config.yaml
n_layer: 15
d_model: 192
n_head: 3
n_kv_head: 3
head_dim: 64
d_mlp: 768
vocab_size: 8192
activation: "tanh_gelu"
norm: "layernorm"
norm_place: "pre"
norm_eps: 1e-05
positions: "learned"
qk_norm: false
attn_scale: 0.125
bias: "all"
tie_embeddings: true
parallel_block: false
init: "trunc"
init_std_qkv: 0.0229
init_std_o: 0.00418
init_std_up: 0.0229
init_std_down: 0.00418
optimizer: "muon_variant"
lr: 0.00515
lr_mult_o: 0.995
beta1: 0.95
lr_head: 0.00415
grad_clip: 1.0
warmup_steps: 200
schedule: "wsd"
decay_fraction: 0.568
decay_shape: "sqrt"
final_lr_fraction: 0.05
batch_tokens: 16384
seq_len: 768
doc_mask: true
train_tokens: 167300000
steps: 10212
dataset: "wikipedia_en"
MLP neurons of a small language model. Each row is named by its layer, matrix (down: output weights) and neuron, and shows model dimensions 64-127. Each number is 50 + 15 x the weight over its row's rms, rounded and kept within 0 to 99.
After each neuron's rows, "fires before" lists the tokens most often just after its 100 highest values on Wikipedia text that the model never trained on.

L7.down330:58 39 44 17 74 37 73 30 43 38 62 73 76 19 58 55 39 45 39 51 36 56 59 57 65 46 66 80 76 63 55 53 66 34 51 35 45 02 53 74 69 59 34 49 52 38 21 78 53 62 32 37 64 36 52 49 53 40 47 37 53 19 66 61
fires before: " ", ".", "9", "5"

L6.down617:56 51 67 68 54 53 61 71 52 49 57 53 45 52 25 61 69 62 52 55 63 48 39 33 42 47 59 41 72 51 69 32 56 42 35 40 27 36 54 43 51 19 76 51 54 55 42 50 26 48 53 49 46 49 52 47 47 62 36 55 36 51 52 60
fires before: "1", "2"

L11.down74:39 21 71 44 62 49 24 54 45 35 64 58 69 31 58 33 74 38 58 55 72 51 57 35 65 49 23 52 36 42 46 66 40 56 63 67 84 36 47 70 32 47 73 74 59 36 38 29 13 62 61 74 45 63 65 44 41 49 40 30 53 67 44 51
fires before: "\n", "==", "==="

L11.down659:66 26 33 32 36 10 64 52 40 53 48 63 46 60 50 54 26 49 33 30 53 55 68 71 51 59 34 70 45 45 50 52 33 77 65 63 50 22 58 50 66 37 54 47 49 37 52 42 56 69 43 54 33 38 61 50 57 56 63 92 61 72 31 41
fires before: "\n"

L6.down32:57 39 62 54 53 52 42 65 48 51 66 41 69 68 72 70 80 59 67 41 44 54 55 48 56 46 50 73 55 48 75 78 54 64 34 79 35 64 49 23 27 14 38 52 53 58 57 33 53 33 60 32 52 34 55 49 47 49 75 36 36 32 30 52
fires before: ",", ")", " |", " (", " birth"

L10.down21:47 39 17 41 25 22 41 48 32 67 55 46 56 12 30 49 34 45 69 80 65 59 62 40 46 49 38 37 30 64 51 51 41 15 63 37 53 53 55 62 57 74 26 77 51 55 87 24 72 55 37 68 16 55 43 40 65 48 41 45 58 70 45 44
fires before: "\n"

L7.down276:42 58 67 64 46 56 25 48 71 44 71 63 47 58 25 23 33 64 64 74 51 43 67 70 68 23 52 30 59 41 55 62 37 30 16 45 40 69 48 58 86 74 37 49 41 61 62 63 48 53 59 54 53 57 65 52 95 36 47 40 47 55 52 29
fires before: " to", " by", " in", " with", " into", " as"

L5.down202:15 44 66 22 32 70 54 28 59 66 71 56 49 67 53 54 52 54 46 36 42 23 32 28 39 51 58 28 61 51 55 47 24 52 62 62 50 39 49 71 38 39 36 44 69 51 43 59 37 42 54 34 48 73 29 37 55 53 57 33 82 68 39 43
fires before: " |", " (", "\n", "==", " GD", " GA"

L11.down118:59 35 83 78 57 44 55 52 79 61 35 79 55 42 39 53 54 65 48 58 38 35 60 34 55 56 87 49 24 61 58 45 34 23 42 30 63 72 63 58 46 46 53 47 49 47 62 89 63 36 46 51 59 69 73 37 60 44 51 38 69 34 60 48
fires before: "2", "1", "3", " "

L5.down191:37 61 70 41 56 37 41 45 40 63 63 25 52 45 49 52 37 41 62 10 47 74 55 62 56 59 53 48 55 63 38 65 53 42 36 47 45 57 32 54 50 45 28 74 49 63 67 72 55 36 78 47 51 62 51 57 40 50 46 64 35 62 60 30
fires before: "\n"

L2.down441:34 61 79 39 55 51 63 61 27 58 56 53 71 47 48 49 39 45 69 32 52 41 71 58 62 39 52 29 76 53 39 41 42 41 43 39 55 45 55 78 47 57 73 32 58 73 36 52 73 64 40 40 69 72 51 43 19 99 57 23 69 50 44 45
fires before: " a", " the", " well", " \""

L10.down401:53 35 47 50 72 40 58 68 75 28 36 51 46 35 39 70 42 45 48 90 50 55 60 56 71 60 35 43 57 26 57 55 33 52 48 52 19 49 47 18 59 29 67 22 75 42 64 42 26 51 41 10 46 45 42 46 78 69 61 41 47 20 61 60
fires before: "0", " of"

L7.down447:51 52 52 50 31 26 57 74 70 52 15 46 34 59 71 45 28 49 41 52 51 62 27 68 45 42 56 78 57 27 31 53 26 74 45 52 31 60 49 60 53 34 72 55 51 39 47 60 12 62 42 60 58 30 45 43 49 55 55 38 60 60 52 68
fires before: " ", " |"

L6.down114:31 85 67 70 45 70 47 56 35 44 41 71 29 39 63 47 41 58 65 51 80 64 17 59 54 65 43 50 52 36 63 47 60 64 57 68 49 52 65 14 52 73 46 72 62 35 35 82 25 27 66 33 41 46 44 43 42 52 44 58 22 54 51 35
fires before: " |", "|---|---|---|---", "|", " card", "s"

L5.down113:60 48 40 70 86 44 32 63 58 55 56 53 84 33 67 13 36 44 59 46 45 40 70 54 75 48 44 61 78 62 59 26 38 43 61 52 52 42 39 41 34 46 40 29 58 70 19 46 57 23 36 49 88 62 35 59 62 39 47 34 53 72 48 86
fires before: "s", "t", ")"

L11.down654:72 23 44 15 65 32 47 30 60 37 58 53 41 72 45 46 37 54 68 38 28 43 38 31 76 42 54 83 66 56 49 42 46 76 46 43 57 76 50 53 52 37 74 54 32 57 51 54 65 01 47 31 48 70 74 53 54 58 58 42 51 50 52 37
fires before: " that", " the", " a", " it"

L7.down560:16 62 59 62 56 72 32 85 52 72 42 44 58 26 80 44 05 62 53 58 47 67 56 53 47 48 42 68 27 38 52 56 28 40 61 42 79 52 47 45 15 60 54 62 39 34 49 38 13 37 57 63 65 38 62 54 54 53 35 52 57 54 53 80
fires before: " |", " m", "%", "7"

L2.down136:49 75 45 54 43 64 35 57 51 62 44 58 49 50 54 52 52 73 51 56 61 51 66 33 39 27 22 33 52 38 58 53 33 21 50 51 63 56 67 53 62 63 53 44 33 70 82 62 70 61 62 50 61 47 58 52 47 65 31 32 30 58 48 53
fires before: "\n", ":", " |", "ae", "pt"

L10.down377:75 36 49 48 70 68 41 60 21 26 44 62 54 68 36 53 59 35 76 59 76 31 54 51 65 70 41 14 51 51 29 65 71 35 43 52 02 50 36 30 49 44 69 63 45 39 52 57 33 77 53 48 69 65 51 34 58 36 51 84 46 27 47 28
fires before: "\n", "|", " \""

L3.down610:54 51 43 30 51 56 65 54 67 65 46 55 60 43 50 53 49 77 53 52 54 25 63 35 57 38 42 49 81 69 69 68 23 54 44 67 45 52 40 49 36 62 34 53 31 46 50 41 35 12 73 75 56 49 51 72 36 25 55 76 57 41 48 62
fires before: ":", " |", ".", ")"

L5.down31:41 35 42 62 26 59 60 22 47 42 57 74 53 75 48 80 45 33 62 72 50 45 39 68 34 42 47 24 43 53 43 39 69 35 67 56 58 73 65 37 59 63 68 52 73 36 47 48 51 34 21 54 58 94 32 43 68 42 13 51 62 56 55 89
fires before: " ", " |", " –", "0"

L6.down143:35 49 55 34 59 32 68 36 56 47 49 53 56 48 56 62 39 67 33 21 57 40 59 45 51 46 49 55 46 50 41 40 53 44 51 68 13 47 22 49 28 61 45 22 65 56 38 34 33 30 40 53 73 33 38 56 27 86 49 33 50 16 75 55
fires before: "1", "2", " States", " York", "."

L8.down459:60 41 24 43 38 50 52 61 39 42 72 38 29 70 36 51 53 71 26 55 40 51 52 58 20 50 63 20 67 63 59 27 54 72 47 48 48 58 55 47 55 35 62 57 55 52 41 53 41 50 57 49 53 97 50 49 59 73 38 56 32 40 28 28
fires before: ",", "0", "2", "7"

L2.down512:45 56 40 49 81 34 62 41 38 36 63 69 38 39 31 41 74 49 78 43 51 45 42 45 51 60 39 45 55 34 34 79 66 30 40 55 37 55 40 31 30 67 35 65 47 45 33 50 50 26 57 53 56 47 16 88 53 18 67 46 44 54 38 88
fires before: "s"

L7.down627:47 62 71 32 30 34 41 72 43 54 56 62 46 65 72 32 45 27 52 44 53 45 68 65 42 40 56 41 47 59 75 63 45 76 52 60 52 44 49 56 65 51 18 49 56 58 12 37 58 58 50 84 37 34 57 78 62 38 55 47 85 19 37 43
fires before: ",", " |"

L2.down266:57 33 69 24 53 25 50 86 47 16 66 49 46 53 49 78 46 36 40 52 65 47 70 32 81 43 44 52 58 49 71 66 71 43 49 66 59 33 47 60 48 48 43 38 46 72 55 51 29 49 64 66 55 53 33 21 26 60 57 43 22 45 50 39
fires before: "-", "\n", ":", " "

L5.down469:30 79 44 59 44 57 57 53 56 39 72 58 65 45 46 61 54 18 36 65 52 24 43 52 70 73 39 31 66 46 44 65 36 51 31 45 67 31 58 68 33 66 41 44 62 65 50 76 40 58 80 40 43 52 34 42 51 47 55 54 58 65 61 37
fires before: "0", "9", ".", "5", "8", "7"

L10.down230:34 47 41 64 19 33 53 28 50 53 59 50 54 55 64 56 48 40 69 30 49 58 71 61 62 44 50 78 09 40 63 27 49 55 60 31 60 68 41 63 49 58 18 61 38 45 33 47 68 53 52 65 35 57 53 63 48 26 51 68 35 26 63 57
fires before: "0", "4", "1", "3"

L3.down591:41 48 64 42 36 53 20 40 67 63 77 62 50 24 46 15 70 63 68 38 57 47 38 26 50 46 26 49 40 30 33 73 49 94 35 63 61 65 30 64 38 50 27 26 73 59 48 41 62 46 49 38 41 67 32 73 31 22 40 59 45 62 01 46
fires before: "s", "t", " guitar"

L11.down501:43 55 44 75 63 66 68 23 65 63 71 50 51 94 48 77 49 37 33 50 54 36 41 37 39 35 47 50 30 45 54 54 50 74 45 57 41 69 42 57 44 59 26 62 23 74 64 57 34 39 48 51 20 92 42 53 55 63 81 57 45 65 55 50
fires before: " |", "born", " is", ")"

L7.down551:72 57 27 39 34 73 41 38 56 64 42 45 62 35 31 87 49 64 25 49 36 54 21 64 62 43 61 51 39 52 33 54 49 50 51 37 49 73 68 39 71 19 41 53 66 59 50 57 45 58 51 61 60 59 59 62 52 73 53 65 68 41 51 37
fires before: "\n", "-", "In", " ", " older"

L10.down515:45 47 18 71 41 24 43 91 65 53 55 53 42 24 44 59 50 46 52 52 32 38 68 62 54 51 60 73 46 61 55 26 51 38 45 67 36 42 37 62 13 66 44 74 42 77 44 69 61 60 63 63 48 39 50 39 38 33 72 39 53 42 63 40
fires before: " |", "0", ")", "."

L10.down232:27 41 40 39 43 75 66 57 48 43 42 61 31 75 47 22 46 55 51 62 26 64 42 53 43 67 57 45 50 41 52 49 42 68 37 51 53 71 51 57 53 44 60 61 71 50 58 57 47 41 78 45 53 50 50 65 51 33 60 47 44 77 87 52
fires before: "9", "8"

L11.down626:25 58 77 58 36 66 55 49 43 40 20 53 40 55 56 76 53 40 53 35 80 43 44 45 39 63 54 57 29 36 63 57 79 57 43 65 62 42 65 47 55 51 45 70 42 50 21 67 61 56 70 45 51 54 60 44 49 55 73 83 41 63 28 55
fires before: " |", "%", " m", " (", "an", " km"

L3.down110:46 71 42 50 33 39 29 51 49 32 25 48 63 71 59 80 51 28 56 84 50 53 34 33 64 67 53 58 34 55 53 39 68 65 53 50 68 43 56 53 29 32 73 42 68 52 34 71 78 60 50 22 41 48 36 27 80 34 44 33 58 68 72 54
fires before: "\n", " of"

L6.down205:44 27 60 62 57 48 33 47 31 30 74 54 70 37 37 74 38 22 25 57 54 50 36 50 71 63 54 42 49 67 26 29 49 91 58 47 76 27 71 59 48 36 58 67 59 26 54 62 67 57 69 63 50 63 23 25 48 63 45 55 36 42 47 32
fires before: "\n"

L3.down457:61 53 49 63 47 57 36 68 58 61 46 41 70 52 68 54 61 00 70 25 47 56 23 61 52 70 34 43 59 49 49 58 40 74 23 46 54 70 26 43 26 50 46 40 31 64 62 54 61 72 82 35 67 21 64 52 63 47 62 68 43 65 31 51
fires before: "\n"

L5.down580:38 60 44 58 43 42 29 28 66 37 62 37 55 57 54 69 45 59 67 67 36 63 44 64 24 60 42 56 32 31 43 41 73 75 54 43 51 61 47 74 57 53 59 29 49 40 77 67 34 54 44 72 58 44 64 69 53 45 60 35 34 64 50 77
fires before: " ", "9", "1", "2", "8"

L11.down519:51 46 77 73 37 56 69 40 44 44 41 43 61 31 44 60 45 67 26 52 41 80 44 74 41 45 59 52 10 77 41 48 59 33 36 74 42 27 51 32 53 49 67 54 54 45 67 60 54 42 47 55 38 11 69 58 39 48 56 59 60 40 52 72
fires before: "\n", "-", " ", ":"

L11.down511:55 45 58 65 55 21 30 60 42 47 67 61 15 69 50 55 28 60 61 36 51 31 66 27 69 57 71 48 48 31 55 46 24 67 53 43 33 72 80 55 70 52 59 61 24 39 67 07 48 52 34 80 33 42 70 39 37 48 58 55 46 37 73 37
fires before: "|", "\n"

L5.down511:29 36 50 78 52 56 27 48 67 33 45 45 45 95 82 55 27 37 16 46 46 79 51 61 42 27 58 45 56 72 39 68 38 21 62 49 45 29 59 53 65 26 47 67 51 56 69 53 35 60 61 46 34 76 47 70 77 30 44 62 64 58 36 24
fires before: " a", " an", " American", ":"

L11.down582:60 50 82 51 23 41 54 46 57 36 61 68 44 56 53 62 38 42 50 75 49 58 50 55 59 78 46 40 69 58 36 46 57 33 40 48 71 68 49 50 44 66 51 42 56 82 31 30 66 49 87 94 43 41 38 32 51 24 73 61 43 54 41 22
fires before: "8", "7", "9"